MLP neurons of a small language model. Each row is named by its layer, matrix (up: input weights) and neuron, and shows model dimensions 448-575. Each number is 500 + 50 x the weight over its row's rms, rounded and kept within 0 to 999. Numbers have three digits each.
A block is one neuron, or neurons of one layer that tend to fire together. After each block is what it responds to, as a language model described it from the Wikipedia text at the highest values.

L2.up33:447475445423515465558491475538520563502473485542549417492593416548430506496507585510519561513490412475484499550556528530474595515402458407588491521486529550511524516477474552474508475485448606496449497513531453568517542471520449480430589542420464525389502510462463476584421483422484505607525410461470503560561484496453558536480567554488501501467501520541465424530539511520534422491529
L2.up1319:508542600432501471488517509542470526536479477574484535507534447597559603423508531490492501484437409468458514480580486595559474497541489525483428544518480493449544500455540489539502466420492519453506535520560518538491514448457579483429476564577495501577499552528525473545513640574502522469475541511477458525544445457450499453545485544496551492448478467584560487528566453452534420475482
L2.up1601:493462464537536467540491517554588615538450452490494537559532443528449552525553507444469437457541539548529436500555560445458512584483511486542522538539451464553510445424490507479538501543477474494561459467527402516406479558529476518506420487517503462534459508477453518475541437488443572562528471449518481492399372487440542462515510505526483546504473511500435575518486543496519519481497
L2.up1636:442488433444445630391541471559469490523452473486442525452506534490446466484506529477480519418553502493403530433500476469363482606513471433524460512542492502545495476478459588411575516491506364469581455488603439581449485596471538408530538518561528543562507473389465490555437414569406493500460470507500517581482509529492429479515432507454460557522420594531489523576512494493570478454573
Responds to: Possessive determiners. Possessive words that point back to a named person, group or thing, mostly his, her, its and 's, often after prepositions, e.g. following his indictment.

L4.up257:552436530523476558451531423434559533538536555504532523436464497463553414482515550452586503558420551374481540467623475527512518450467500553537515553586574478529531577518534540539456477454487505577602530462525478475486479469533538469471398490471526521545448488393495615568467537534523486468480425576499438499509485434468565557484528507531479464476511552490517563559517427464514465558497
L4.up268:426418474474550544427454469553480602494508531478516500447570382490461491474565502471499519486455627476598462505518503521494485529527494534559508479535492407446454499519491546501553493615526464527599476554498421404530513492530481478453528487561529493436557516519569495527484549463399592437467460526479524609453606524514489487552472463535543423504421541564535543523503536398498463597483
L4.up308:526496507444499492569587423483613404490423565413536524569478435437508447495567476431558525608577582506576566496430514563484463457570527543413485492509520553501514532519589473485517504467578425444460548452612460507565543600442470559387534465571565497475508461467517484478515500514523632481545499502506595468546498539452583487402479440538500451538464497501486525538448514492483467475456
L4.up755:458536505492588487514464525519552520395468509506534536482530435400461442491513458529484479479507535575492487445388430470470503436492557556512424532512451494387444503515467443492515545446588489472557554551478489509505456557519532586527530453566589469526524567577412481528529516471541467435493587468450540489521477510521551485486460506534376493469458562527592510434433528529561529531439
L4.up1307:463469457544519546498539525495590433631436548550419516492557456435574510453556519496438613489466580438546401504488525528461404488522466604538545493568479433533462434548525528505482492512556441532469569559428377575521506524477506564454413463526446479405539455398475482410581587502476471480451477469456528468504452442512475569521459491520414520426499510561486471515463525489542492484422
L4.up1360:555448499454446460526535501470475462507503563425483517431508406549523522507546544494540551461543535450510548482533443492541582532559487507518558463585529529518481556522602496580538500447519465476444564544538503466569512425513577501520542509444560518509436529509508507553529516565504517475467506528539464507532452521474469578452501511595423487524487582470514626465390460550520472488422
L4.up1966:451519416526552429534525493521567441588461566475513448524551500441519533451562436498479543518400507439415572601485414466508412518593499509428470529637479483542386528461511457512440474503507479600446475548381545592551535496452489595492551522510595458550520455492455449535549576549513505366469563495477508435352482497574443499563567521519549563467420444485435525471529519482532360600537
L4.up2223:438440520478499469510410502483395476500533461434470572537501383550470418488464467536535434461495553541487494475347495511577505435479489435482588438519461461554478501517506524388375533573509458542484541447476470593498586507527592488495498493488539509482529565437329481486579552478480553600532470530512481583472492536496534525490441495532463492515535507528535508502535453540540517457370
Responds to: Opening parenthesis or quote. Opening parentheses or quote marks placed after a noun phrase, starting a gloss, abbreviation, translation or quoted title, e.g. "electrodynamics (QED", "titled "Magnetic".

L4.up9:512486418408496442480565449517493556520591493345487547530560486558462470497528553522534542470481453472440556491557567541548550590541521446448500587496500445526548559478407503547477436430470565480515519556572600483550475483474546606506409424501525589395552513518566521540481500485506526454475513440547466503602469516410402457548468459562559454456438528507527556476523619474521524448501
L4.up95:463542556549547531415480459481530560530466464504544503500510596627465479549520426437434572482503524555599518500467503519606494388408465480498503510561409461514528558395544487529520520447480471544418529486557578570505523515559548550505462544531466528459524512610464436430525393580501461617471493519492488429516485521547425477490465552595505444524483468401488483532408557508580554448608
L4.up401:643516501613470514544433486518577516441549424527504588480526438520536528416474519493437559485445486619482530381488598573515528459506490444431474573543499516460545535479632495557450516433564570446508452440563530401515460503471440594528537581512413516519417529435424524540447507512492544528513539526462580444477546500608511523461417497375522537488501497494501536549491495512575467446551
L4.up708:459456539530476540493499428524463497560488521537529582531447500567480495443458485489496473581596514470459520450464636603450511540558451602579445593512479565510536522495573505496529501486529419420517549363533408522468462402502529541542463482493433460462464562561501602555505558504482582478581510494516525516563530367508598497556492529492496558522459512524474490444470494559540462500583
L4.up1349:519660481515540480509473595520485491484442419533588489507604467546523487487528427463470491516402463455592501518532530515496506459490446496536541516568501467464535443457488527538579411510486442415543596467467493571560501438540463609502469504464465509479468539536441562520464488379576540457551597486511471493496459533438541447494476501506564501476461483451518525455518561493468456482572
L4.up2021:585616492517423490502456535430546474475514527454442543502550510477384460590456549562403564451540366435480446589472490551510488478557488488545478522565457503530479486441495560484407463518516453561442563370582509511490386525491539523542554446498433601420460517515472463468521495482498522533467585455434612533461647454512404495542566511548571460481531539478517411476520522487580466513496
L4.up2235:534510495447512459542512566572515558476563599485565535441490575498470493505447442469513498522536539519519578386490478590438415440453513407428549451559552553568465527506507564468561514453572533517497552450643469489565443463460523571518421492503490461541460481429460547516579511525534470552524424543459525497435528458600591510555506423507447474560420577540538480459437499440532552550514
L4.up2247:491540435458522448543478474593526431510429464506507531482511567520541583500475501492545521525463430572528495527465536564483499539597499614591503477492533425410446470486584537570489417584552588522476482561555456567544503425489477488392420499426543372596515473557567465371453525570529461540504539484518464517489498539533528449649483503464482488571519544541526500478594506436477445459456
Responds to: Clause-linking "as". Mainly the word "as" opening a clause or fixed phrase (as well as, as of, as opposed to), plus other connectives like where, which, because.

L2.up408:568456544528488518545475547564507605511537518517497463536443400494551480554457518506498528450494570480473501481466542464446467539404608492513567469551552504425527505533470400422513549476522582532609607567548542358546412602529493485481414548449541550491453448568602481433486572435493531424568441457486461453540529398449526494455469463479466536526522569478535502506473564630476458576412
L2.up577:485531571478499521512547573482585563455532565585535425569506419482507484469562538493474506448511508519608577490482409513518517519525506559546518524467491496421604426411472431456527574461591611447547498509562586454516565550474491529490465538496475548567497466493581476523494439498478518480574439452501511519523517498454510503441374471528547482491555592524489378470487429412487513454471
L2.up1205:504514511545496496414540579496495564451488383524466412495518508552558560437476562528488570458510530603558462448469549470434549479510619526533513484501452418554563476467477512452600567455529506560501473490432534538549488495473540583527594460514548462513465522539460584549459516492500448590425535464573465491547415518579587458548416407402556548530474533488537433504535454513545581491528
L2.up1992:535546419541511552543503514486488504490507513417536404457463472519490494510444532556524452573598537575553553551495480440455466591483498470457524504449479491560502471582460480554526470438455512543597469547458564497456523520517514500447440512547553587515500443427504482503565462513439558541626491447511438435521510421450521462489499516544500541452503565492495515531573551481501564523541
Responds to: Phrasal verb completions. Particles and object pronouns completing a verb phrase or idiom, as in "turned it up", "stick out", "Tear It Up", "switch on".

L2.up278:504551603448479447488499539519575611603397471592482556483556547533475482444611462519466568549489556547622522521552499475473450482442540511445492456409567385507513511473485520429416610364480434535568467550481480492504490543498451493511513544482556496464359447537493518472475487531549505546508473465557516544541545468479545480478550418471537492492444523579597403500485511480550501552513
L2.up412:455387491483463532398483552473591484526459495468521567523555480564418488468560507468525525608545545503590527510494433564499463569466543467586537493407534424555570504514522458564550503466406549593509517524442499445511436469354460546536495433433439586462456516454499547458550558448422495415487540536441523504502407483464516549444529496489445451459516434505539513498587441482517605618431
L2.up880:487540580562486489450395438612536594518490535459443593572471505467446510518670422500524403504426462427445457551567528590483575498442462639496499463440456605528520575483541464541451510539638444542550403467396546415478503409537454410407527514547504426456462489514442476539505477481454404495445480450455508543537587492464522460508416491522470494403582562473607517427481544347553515508498
L2.up2219:445502509443541611440468514496522506529516383480392501552469566539447479495522512570461426566460506547528598502487579593447498459521440485523529449443436423522516483504496456490599553512567548507506549585499488497578482470520489539449472382523508418529505500565511494475454536537466507487492525519547562537496517445488516546465468430390496533452458491515490546534513449520452517562494
Responds to: Clause-opening participles. Past participles and event verbs starting a sentence, table cell or clause and expecting a following in/by/on, such as Killed by, Founded in, born in; also opening transitions like Also, Subsequently.

L3.up145:529539531408526497542448460359493452507516525483500523545528475525519393531469520376551389411536474551559477493467484584477413478508562470481507470553513550470529484545527490509514446532463533522491518525398481466513605522511556529596504494453492469477444523480496561533535478523521426491507570537454441455435600416500497576511465564551500478548476476491426482529478505400597557453542
L3.up1504:582540449453533516557443548438466610527485460581537510497450370524591421495481573522502521521525527545527431493426592443521537379464506501508511505503489473583532499470434530517456467499533443471665496532484462438524547485415517517527588421538514417467455478496542505448519579540546509572443576465535554504438518519433507478475410405485459476458476552560530477463483563383525519507621
Responds to: Citation and location tail fields. Fields after a comma or table bar that finish a reference or place, like ISBN in book citations, publication years, or state/country after a city (Seattle, Washington).

L2.up337:516442498488574516485458527492465528443484536455440520433480507490439433467545544467581510519445492499443464477521541553578542483522555529508556514485528498431530495425468536568476527423513445503432569437585523593479526491457551487475437544408458496634512504429493513426398486426435407467504462470432519411478516414503446515436445517576486428447487469427573537497528587486451527471580
L2.up589:469480602494461434478476605534465414448525530534466554494610509512407518503406541482566510444546445466486545544444524505512506579471452556567522419456471505524486454452482568447464493468535561475377473489512513457455581500400460497530470490458494539542533526481446473476434586520545510480467423442456535481507547397432525540579437514526500531477509365483499494416446487433439458493520
L2.up1485:530477533505452497560379533487462504482525533449514400492589513507546479462531519471493467529426409514458430471443539553497552463540510517525540572563523561543496500463559531572537371571508576503478471466557510552473523429467543532464481440474507598552594537438479485601481457456473524424535564556525577445497455487542541547673397535534522484495532493428555509470556490533504551381572
L2.up1965:580538543577538498555456593515567520376449555427392491515510519536586471374539562536514513476467512489366453517468538523446481394456497526494462650550525502501536516556564536576455380506552556469419531445576522487505497528482498607456498454520497446531575526557429561413542513546487417465486490406418556535603432422546410461462424510423508468486503419427547510477426490501531545417464
Responds to: Comparative linking words. Words that set up a comparison or relation after a clause, mostly than after comparatives, plus as, similar to and relative that, e.g. less sweet than, as old as.

L3.up866:509549531481488514595499550447589427519514501574461467439526367555433523485534419434441401616592567437524457442534523470534509510509469495476471542422449442628503396467534520584500469444572558457549545471535441579472475505489533398589528538516551539499572480426468519541501501522513456508514448496514603458504475498547521520458558452503520501473510450518489525515571489493537486585502
L3.up1461:453528476523466523437468527461489490510505505454591474511493528532468534469532418529564453596529456508431476475515535445473553393481551460492517430482478493512524545410515519472451564465490516499514521499442429489474457426539478527505470545495472545581541456450407476473594461434507477464482424493527356522486554423470410465587477373506506486481511504515533462416437410467515430511529
Responds to: Main verb after auxiliary. Main verbs completing a clause, mostly passive participles after was/is, such as was installed, was built, was released; also take place, exist.

L3.up139:503529600487524515561436464487523553498506540480462488503520440614486524497502467544473491459567483568561488467555443527506439395483542530565521451484474405534456521493478436501485615455419489531554369521524476572541509453478559534564564451626528523533444498466510486527434499464543470471496501451504492505468530395507472519477530456393567473479504558530580495375477448448541577497536
L3.up874:519578578496554523451485429618491545513466575540426469570523463551515577407555545478449528534515494528431505418641450540570606502500567557593527503529534434531504476476503446513478529467388451556428481458563456513502534492472623549543517479544540388525460571467544499498500583448528460615510518451495462470503423431466580549502400431355464467490525568526534524390543514476483613492504
Responds to: Past participles as modifiers. Past participles (or final word-pieces of them) opening a reduced clause after a noun or comma, usually followed by by, to or in, such as accompanied, shared, bordered, found.

L3.up697:448456499404463456498453602447390518378512456464458508490443481563387481539558484523402514615460515448480504497459556465535526546487440469452512452496486532544519526501593409446508549564436631474528534494490578532520509489518515536456574510449516506493521429448483437520471481474548549522478428498573354520519440561494517550522572412581485515480484498380502481409490487390517474429597
L3.up2226:459488594446490395463463484502427569484492396418528464521424523515426464463484454427441442526497512464376550534558473385538574604478445535420550494445533493431425549499512456457511527610370526537451534533430524447540525412538507613438465507563464536474525533472445508562440441546520468537488444562496473573547471505473540511505534508534514447498478545444487541496574612420465496444527
Responds to: Number-prefix positions. Tokens that come right before or begin a number, mostly years: the dash in season ranges (1949–50), spaces before years (in 2020), year stems like 201/199 in table rows.

L3.up958:500534565583513482451418496591498515533443458486540501439623516600527493452518543431564539551408519488533475488448510462487453569477555462497500530524507479505507522548545573559589467528511397529559430516427412562511580456521511485623511433486504467447527465403392477514546504453467455475520511482529549580472504500576490608572527399506445546603511601523557628467464498506506391630411
L3.up1199:491418445498489564456512507517496455594411502560486530513460534506533610428510544486541538510494586520526387451475530518510498484491485562435543482498509458458517518486505533513421533551492458521526574367599384554539539564490426500560550520577468463559480412507449548514577574551552462459514578469553533486474489491534506518499528508561515555459440509468458460381546446446605459458522
Responds to: Opening parenthesis for asides. Opening brackets or quotes that start a clarifying aside right after a name, number or score, such as "4–2 (aet)", "Marie Epstein (credited as", "6.0% (2,770".

L2.up1437:446488517505486392543491513486502497502520526469545547557472493500479464383391527420611483535401478528528443517515561569538488488459478593596490519504505461493560495495508513407496475543478493414494441482427408534474441565566527483424467463566573552472522399563602576402406478497464522537519496511465488490408554506550483610586483388440490452646574600478511539486536481367528437504602
L2.up1819:523497454572539458435579550594509561526501580425516468511444494500449425486515492386569482472504492532473551558518539523469489491418591473520486469545473485472543542468606473475508575468499486451489458512510543496491460488558467481611517519429601447499579476555485537413518629555536522497487526418530551464445498468538430529491477467569441492520495493529486496507589583492549473464472
L2.up2038:505470467475498399412459520480524534577504590437475488518543480507491509483497476456578480464532554517470508481504506537588476531446443536570488549509566492496511572564579523445454561588518404591486549549431488539579503474509379517541482439513542504534535575523552497389453467530458433539508498499531451508541446481525487468475460515492540505506487489502479575519433461462561386544525
L2.up2245:439491614426477478436464449462365554546405504490488486521527506528459452441401442569557460522482576543548528525490579484558522503488465481624461501523493529485445588500512552532588480528455516471577549558509502540499529495503440520397573504541498518469531463504478568511485507531463518531525538561457520546480479519473482556488471399524525552507512543544506517553524466417476510446554
Responds to: Opening marks before glosses. Opening quotes or parentheses that start a translation, gloss or title, such as means 'sharp', Straszny Dwór (The Haunted Manor), the song "Mangalagouriki.

L2.up805:490581484522454534517489462607514528490537530451463536563492575405473481411433536497450514516386544546534621478472505511540453507447658500449577481520490564453525472471482529568562462531422507515488511488460420535566554395522583462509465469528541556438452504414543424479540520450505451571497568505564532526550492446514461504512506527532515531528565456448634563497514511490468512511468
L2.up1713:374474475389448530485481434514512481508545513558509439532531508486526498507536567508435533425424515453515457508511509473560447488465465486502505560575424601513563519460458466568565519499476473483393477485573532484477466536553545516527512452545512547506457418428449487605395448379467502524499524474550479536503460485505560538430548464462520507494527486472462482465479520552560509474572
L2.up2224:429467514414495597489537506500550513533582479507499527470484559410413505467515480512467581398358552530551452497573470535485453519468532502595507581500356524529512511451478576441557523500444520442449449607548446500429609564469499578421514408504519537529532529442431464476459477538473566557602488537475542467539462541511439560547473541451457463493580501417489547503488465509421466561483
L2.up2299:534533542457447509472489560480552551482600506581398394479451522454584496547566554518477423451497520502484521593571427491438487517486531448477519429484514570381448545519423430521478424645521465507407492440512514528528470416438411484450473445512487466573511603487511563462508528478476587546527512512449463546520580556455437480464494477514511482538562480403523500566583473482506586543459
Responds to: Table cell number slots. Space tokens just before a number in sports and election tables, such as time gaps after "+", vote shares, and chart peak positions.

L3.up1394:455566515479536501467468477453459460520429422557555446460509458463409535435501546559392594458465482549377497475514553562514487489497451396565491537541430458568539475519485524559599430463561455498586500538495578568508542480541440590454382503493454472444501601449566534590485485596463495417505474411479528469566382439453525587541580538464532499473505617543402545600528452507564536481597
L3.up1757:569482513479454491549467438466503577548472567476446370493412521554529544423517512518426487495451530522476520560553415493503574572532562479514524595567462508500563448442497549497489518500515473476463477550541500489492426418467669513534432560515498528522498566478451532544569500484508467477541575518540386485453416509536445503606551489426539503468514427572486490476458511547460571422476
Responds to: Possessives of people. Possessive markers after a person's name or noun ('s, ', s') and possessive pronouns his/her/their, as in Madonna's style, his achievements.

L4.up212:469500488463526476572599397416428488428616418596568558527544531468434495505424530508495530417533618510479443477539557487488556439617486539526427376507550490489507549589379495486549512497491513564454479480519498487580627587536524443483464421460514552548505511468492519501567499534517569423478526525575473548525568480488481486467462465414421618475467489479486496506465452511615525506504
L4.up327:501486491527495537586483513516553433461494461469476399562598475516422466474448536496510535500539498538466527507571545549384457528571471566506468556612432503481519420551517466517444459484561417455487482516393527511603596500487580530542546581434534536496444531575593511485525578444415423527455480493559361433577449482486471584498541508509488551564436432566563466428502470531554482434487
L4.up919:429549518485553539454468551489496395414448568443432476517527559484522475577399519395577484420633399555598495496511501544528426472540511585440508523616535466531502530511553466508517504569490490415531503569419488491510451439469415513548476450482451464453366387510482538463487435451537466498438558421437380535491567400441521495498514538509462542469557519484506423468474418495467530511638
L4.up1198:481466490515646479530454508358511509520541547529501507536474547472487535462500595420568562423533459528551447520520511499522518488497494519462482510577532595403481514469510444475403511575490518490546395470475479499467620478475463499505542419474497521482504514386670537514454483529509533603480441515511440567442530412522486542494482505547475559459420484482485507517461442353530475484535
L4.up1274:431488460545394640520472515553532424417474386579494537493471572546537453548479527501470520396566542467468526443471483578442475384603540465480557522438454529521447508535428483537492465541608390474424519502589537485633586537479566591451472574490590396544534570468432439449485484544539514429477549566494436559488522547497555567483529621448448551487553487432523554432534614469529473465480
L4.up1595:493458508415580481621479488460528403515472438461545465557524450506520425468460426535447512409565425538429492348566448470446450465456492482604512556555553435534447601517436487438443495514444519531496522524497516448507503371521445534439461495466463521503374544467513524552604506544490426525506488509471441531455521517496529568468488486454467536495543495511592551489482585504480560574501
L4.up1870:529581504540563527547441471416357556530565535558529557455529527548522490542559445464529557447485501519445457455445401565462601489505473542537425486574469542396512587501516499560512485487619489582489474459492438423628566522504478535585501484550499441491551430552540424456518500415586413625594528479542477462490506503409508529438478515474461535563469513437485483440515492503495529491562
L4.up2169:609473517591490526463515474528547477425411493525483473445501444482486474528504464488592518384554500508414462437510506623496479569537507486447476590486560484584525544506551477495417441494467474503438579453498451508526440527505494508564516509441530559487545532495524451473473402529507510507476546540514396414512513548428574527508487558394455537452537506492487450495538555544667559400578
Responds to: Where records are kept. Verbs and nouns saying where materials are kept or can be found, like held (archive held by), can be seen, open access.

L4.up57:464521544478447459527451515436411553499546607535545492478574392545519537447514481460509473573414547511572457465362468495546484450516565472512438594535497542531513506583463444461453533490527494527513377540490541514475494568513538454488568519548515599465492468468555560594519535488480396455526538430515495590486489543409575497496486584435457587513522465494501561539468567406487452506437
L4.up546:573533551462574445576489561434612570499525506443490501523573506477432477539545495402436481470562564620489501503388447537566485433429525606613444543502439516477507459518497444526495477499497497496427442479567583514484562428547534508498572480520521561526537472488594497449564530478411499498579530483554438466509519523469564518500525491533423438479480516464524560499451485497484457514435
L4.up549:581553540523509522468548648511516461469448549447511446579444470615506613483571475473440565533494510547535511464492521506496512394486621646558525535496475453538432443516449420476517521475492464524443498449510462443460553486472558556521576495511572521499478482581472499547462553496437497477545641414483457503516562595495484438486407556439376512499538494528552553386461562505527533446458
L4.up550:494473506514504554606502608483544491487531551430507562500530416564460541476541513514521562555590508444496567523468455544572505522578559511529545475471515534435492443571458442533496495484557488570543433501465496419518494426561557570464514559479532457447432428436526449379514515458462552479483505496563533574495489540523563452431609456412517532513553479537528483486512450470502497551512
L4.up1371:588455493420490521501447532473519510536645588470494474470548480559416485469540420457469475441572525540515477525455510555527568443506571523621470482525509454478487465485479417499559527453510578511367493548588456505485483494471547541490607510553602484474510512471521492601517518537435463337512570450528466489573593431476486516473511541570408499441548550429469576443440480468449493452444
L4.up1740:513524444476429558407453505531513498561478517514483519462421432505456511479531549460485536516456541512441489463535537515450564535418470561534438519500438499516514569471463458558497608428533494551503480525493519459616375480474594570595604532530596527539492447492541620551543521537528532535407443410535467474484430434474573486559480462443509583446574526489598491470479487465462517536507
L4.up1915:495472428516445520504562497463555572599507457441434511508548448520470491530483515527477479483569667457558569498466439397524546518562502511528471454520544472567524457492476469428411493576441474594480445473451587459501567481489510506466462525523535513561412548548437430505551508504492476532436555438558471466507485473485471485454551439502426572545513469455543484435528477370477465572467
L4.up2124:501455410550504539464558525575526511506526528610503549579619495488510475486511477393417448505503487426585461471517565527554559403416469585484427484615490486450530478447509554542476525448487478579524567445578497537490477643567513537580527579387548533497549457459494432560456555503389503451486529490519479514504540434510461520535471511545531460408507596516480588464454438379579531587543
Responds to: Event predicate completion. Final word of an event predicate, often a passive participle or particle such as built, took place, phased out, just before an in/on/at date or place.

L2.up111:457504482569541532528423527381551482498519511480457411472451508539527470451564495436586495444560517472541479471465462513393502597456487493535412483523440529436529468511532491381508547535479480485488436517593468617555608522476546463559479590446488532487458460464495536548517467468445557573522497462437458564522503509691486476497457565431528555406422504518384542459444473483471495516577
L2.up200:493506480438538469599453505451529375532461555439475452393503556565549477560450507486608420492492426568584453507537521539457463601488631502418471465613529524548500536544549536485504529506547457535411507405467469510503515518502528496522668523455503459510459589474626470512528456489550434575465486511474417483492518492411498480536471402437504513555509467506527550438529528486561501497494
L2.up353:487570570548493490561547489431485369519550507550490472550581514529538507476476470434484492648560457436468540449542488557520532539494519531456451518529501441500534548613525534417452534424516582590447518449458544535580482436504461489471547512437416472546461583462490512514539503594561546593528488486566455488466499514516361556434527452487522482490460507470569530495515557508514445532514
L2.up1086:546547476488440479425556459484535478544484458499405466501424588506425559471592537507556433510454559506535527476618503508493510547495509504531553526560521466495560512508584472549528455520526532506463472495424541541492529460549462527563477540469481450588432448495554499466419563448426468534517461588564485368469514488522530499553458571590521501545579500490467531339522537481500542589517
Responds to: Year prefixes and temporal adverbs. The first three digits of 20th–21st-century years in dates, lifespans and tables (199, 201, 196), plus time words like now, still, today.

L3.up486:507571417495462441598407473470446539446478586521560623545493523503513559405497580524577539467471548443448447506488479569457433501474549638501457505538477503455558506493579558492494506445609527497456533417598439480558512495462521549489515440541545468509504511482536589510454473499478465515571517481532508525609591490549463456521576550502517410537536556426499509518562540512637492520553
L3.up928:493547559527454530491451596585497532530423550485550533336445545520456520450518513513625456487548482447561476475504483498481495597549441495548482520609510520562475560484539527545439408556478495540472538468584486528560468455523470434560515413487521397467494461445483462494464471527537471470457570624535520456419505488599446542579430530413430509477536509515531456519543500467576505547485
Responds to: Clause-linking "as". The word as (sometimes until or when) opening a follow-on phrase after a complete clause, e.g. "as well as", "as a result", "until 2000".

L4.up96:523479502459458555499579530517620498475401420583408509537540492564537495469526556498448543446436435524495555433480469421533505542520514508590523493499481512541503489436487594461451334528483547461500518464538508464491554500580512484470467532487463602516447516554546493431393476464461510510570485538542500482470520600554529538512356573591506528522576489560581607551503592598554541496506
L4.up180:477500473451483532416567521449426519495476516480520441524478428508529437518468496399442376488568548510543561474584499507423473493428496479483526488416481505497586443434495476504510505556510497526487542603485462513494503513480506538566588534537668539519617513490519448535509517552503569529449493447517480594525496510513502501452539548497523435513426424498472547480481500544484548568448
L4.up294:516415535364529449495537474559491513570501514539441575535458476565395530470496540489437557579536414505518551381529585541515453573569530515528486486553471552537555476562481586527477529488513522517539554584545496529475475384451515467367451514544510510513523537482531440616498589583479563490483547551502341468589424472448456471523575584495539483451446550590518525531494470431495494555518
L4.up1353:445547371529482458521511475486472566585455430522594564457535512542588518506560510539529504482528409519521454500587522460500513384494527503531469535539509516418466436446539544488451442471442459514616505561508429445375492460494622609567534473559559513508491523501458402528437542563476559502452477544435451536553507537567527522535595416494534491458527523490484485588507513466490382533455
L4.up1788:526495575402452549537501475441425503534543531492426511491496502454511624461543506435507515497396478548530531575510484528561436460569519484514470451549456539484422510556546481529480432405420527534487446489526417520485431520466484552513534496450623460549456645421512472552424495521498523514555502532541441456521477558505521564406474434588501585458581495451528505570514488500434512500420
L4.up1873:520461455498398471585560461509522477423520372492435464466578433598536498532540477494467425496562457519513544483599519415460590452587486555529542502482500420534503538473476481598494584439446401549461541517495490466505448455447595588497506531462566589552482479455494519547464550561338465567480450482500415422567482477484515537473413515524418502490526495532513543576366519583502405567468
L4.up1917:443525519473449500452500523568509468619513481620496521482630443573512606471489516440563479523551551492513487498558450505511373497549566536586424576561560462501535501477514510449584434569538556575515519502492524490487535499434575505463533453483569496559471503527516519518508637501451410525449535559644551549426501505546473481594516530484505510511548505540538474528544563500506494577580
L4.up2157:446473518464540507547506527457429539448552455500424455486486428453600415532472567394482489542437554536522414546436487514492472447508510518496478592511454474488581511513510521538547501465503559496447559545504454452517497448520532572476626485506590543482573510466440467499412545498535505558473482494665435409512514436515552541487507537543513410548571437506507580556503468581533524509452
Responds to: Anaphoric determiners to topic. Determiners and possessives (the, The, his, 's) that refer back to the article's main subject: "the album", "the film", "His writings".

L4.up36:488449547580483490429380479510516484478509420434506468547501502510484452442551431539475598469503465471521527514511493504486502407473418531538451481554498526612474508562470468470470594560519527457454520469473541506570548440563433439497539495453541494442526548512497482531493520478515459506517473545499528524413521484446456471511474598448373529510511531368544563551524463461497573428560
L4.up758:499530555528535461436548477502433479538507479509537464540490497503443459493567507396458519475454555455471545597513463526472496437466431557495519493522492568528580490526374462535534523491516526463543559415496431356478473464526490553557576409584510506420542463575487379475466587524534550544490430521556514457467536529492591558390473479453503449495576485395468528572445610473489483506565
L4.up763:505449559477535522472492512485560550456542472472512408524420487533530505450538497477508532562540534563456468527544436484493532581522523442473493446435429536599437491510525533446373586539469476533479560482487536520613642491583482474477492499576553517419490571464440521531485518513537560551502381509476478542493502420519487490504520526551475446517526580531458487493590508496556494531541
L4.up1022:463576516466493526577501466504522519438436511499554460519406520440516432431468476546498526461482485477531502547502477532492510521517556497500507485616424514564488535518546517489471551518559579403488471522553418515508515524445518569474385554543463488466639543454434604530562507422512419548486520511523462559508471524433436490540471538429415494466546492534385547535465451379490439487476
L4.up1442:509527510414548484592445437549419523430495451560507545546500544474435508498499472499508555599442497539406526600593512463494543635508470555419487397486449552548579556493532498535525536506531505486455533526459511531559576514530495582450559534526538571528453499458443455462538503563518562544586465469512531517456456465597510439505568385484558547465565571434533492540529461441534480564558
L4.up2187:449480559526539533513497520556395560540564481472514559479509486449471485574394371415511488580501506478403528521517467465477528484462526477387479596455518574504411553502461487444497453484477501487559526481454474482555484497528505585481473520551494512515426473427502505449534596527440522470479510582581471473485567517441543509480602412494621500489480494417574469496529573406468505512588
L4.up2189:398454478431548441511480568409399553440446416552477544513465519458524483471569487455521525427575533514438539554416501525560516417427493490443497509489526628557410519499464488530512513527499486510493511454532439440490489427579514574507505499500434616491546511487469486471463481477472553499536516492561523450565502468477574523555460506466528506485515397453463534552532458531423599444561
L4.up2257:469539520515495537531463432455441548404512431521448457518463450494466542572527471459491508489414565447473478560525463593461471460449496486488519505446442532564472579513450497564492443533529530459520587452505487462463603558541517524602496578568466521464611546484362526484493526520510460524524429503462606415469534543431500470459509442533574531440570512457542532537516455431511421567524
Responds to: Space before numbers. Space or dash just before an upcoming number, mostly row numbers or dates after a pipe in tables ("| 20", "1979–80", "April 2016").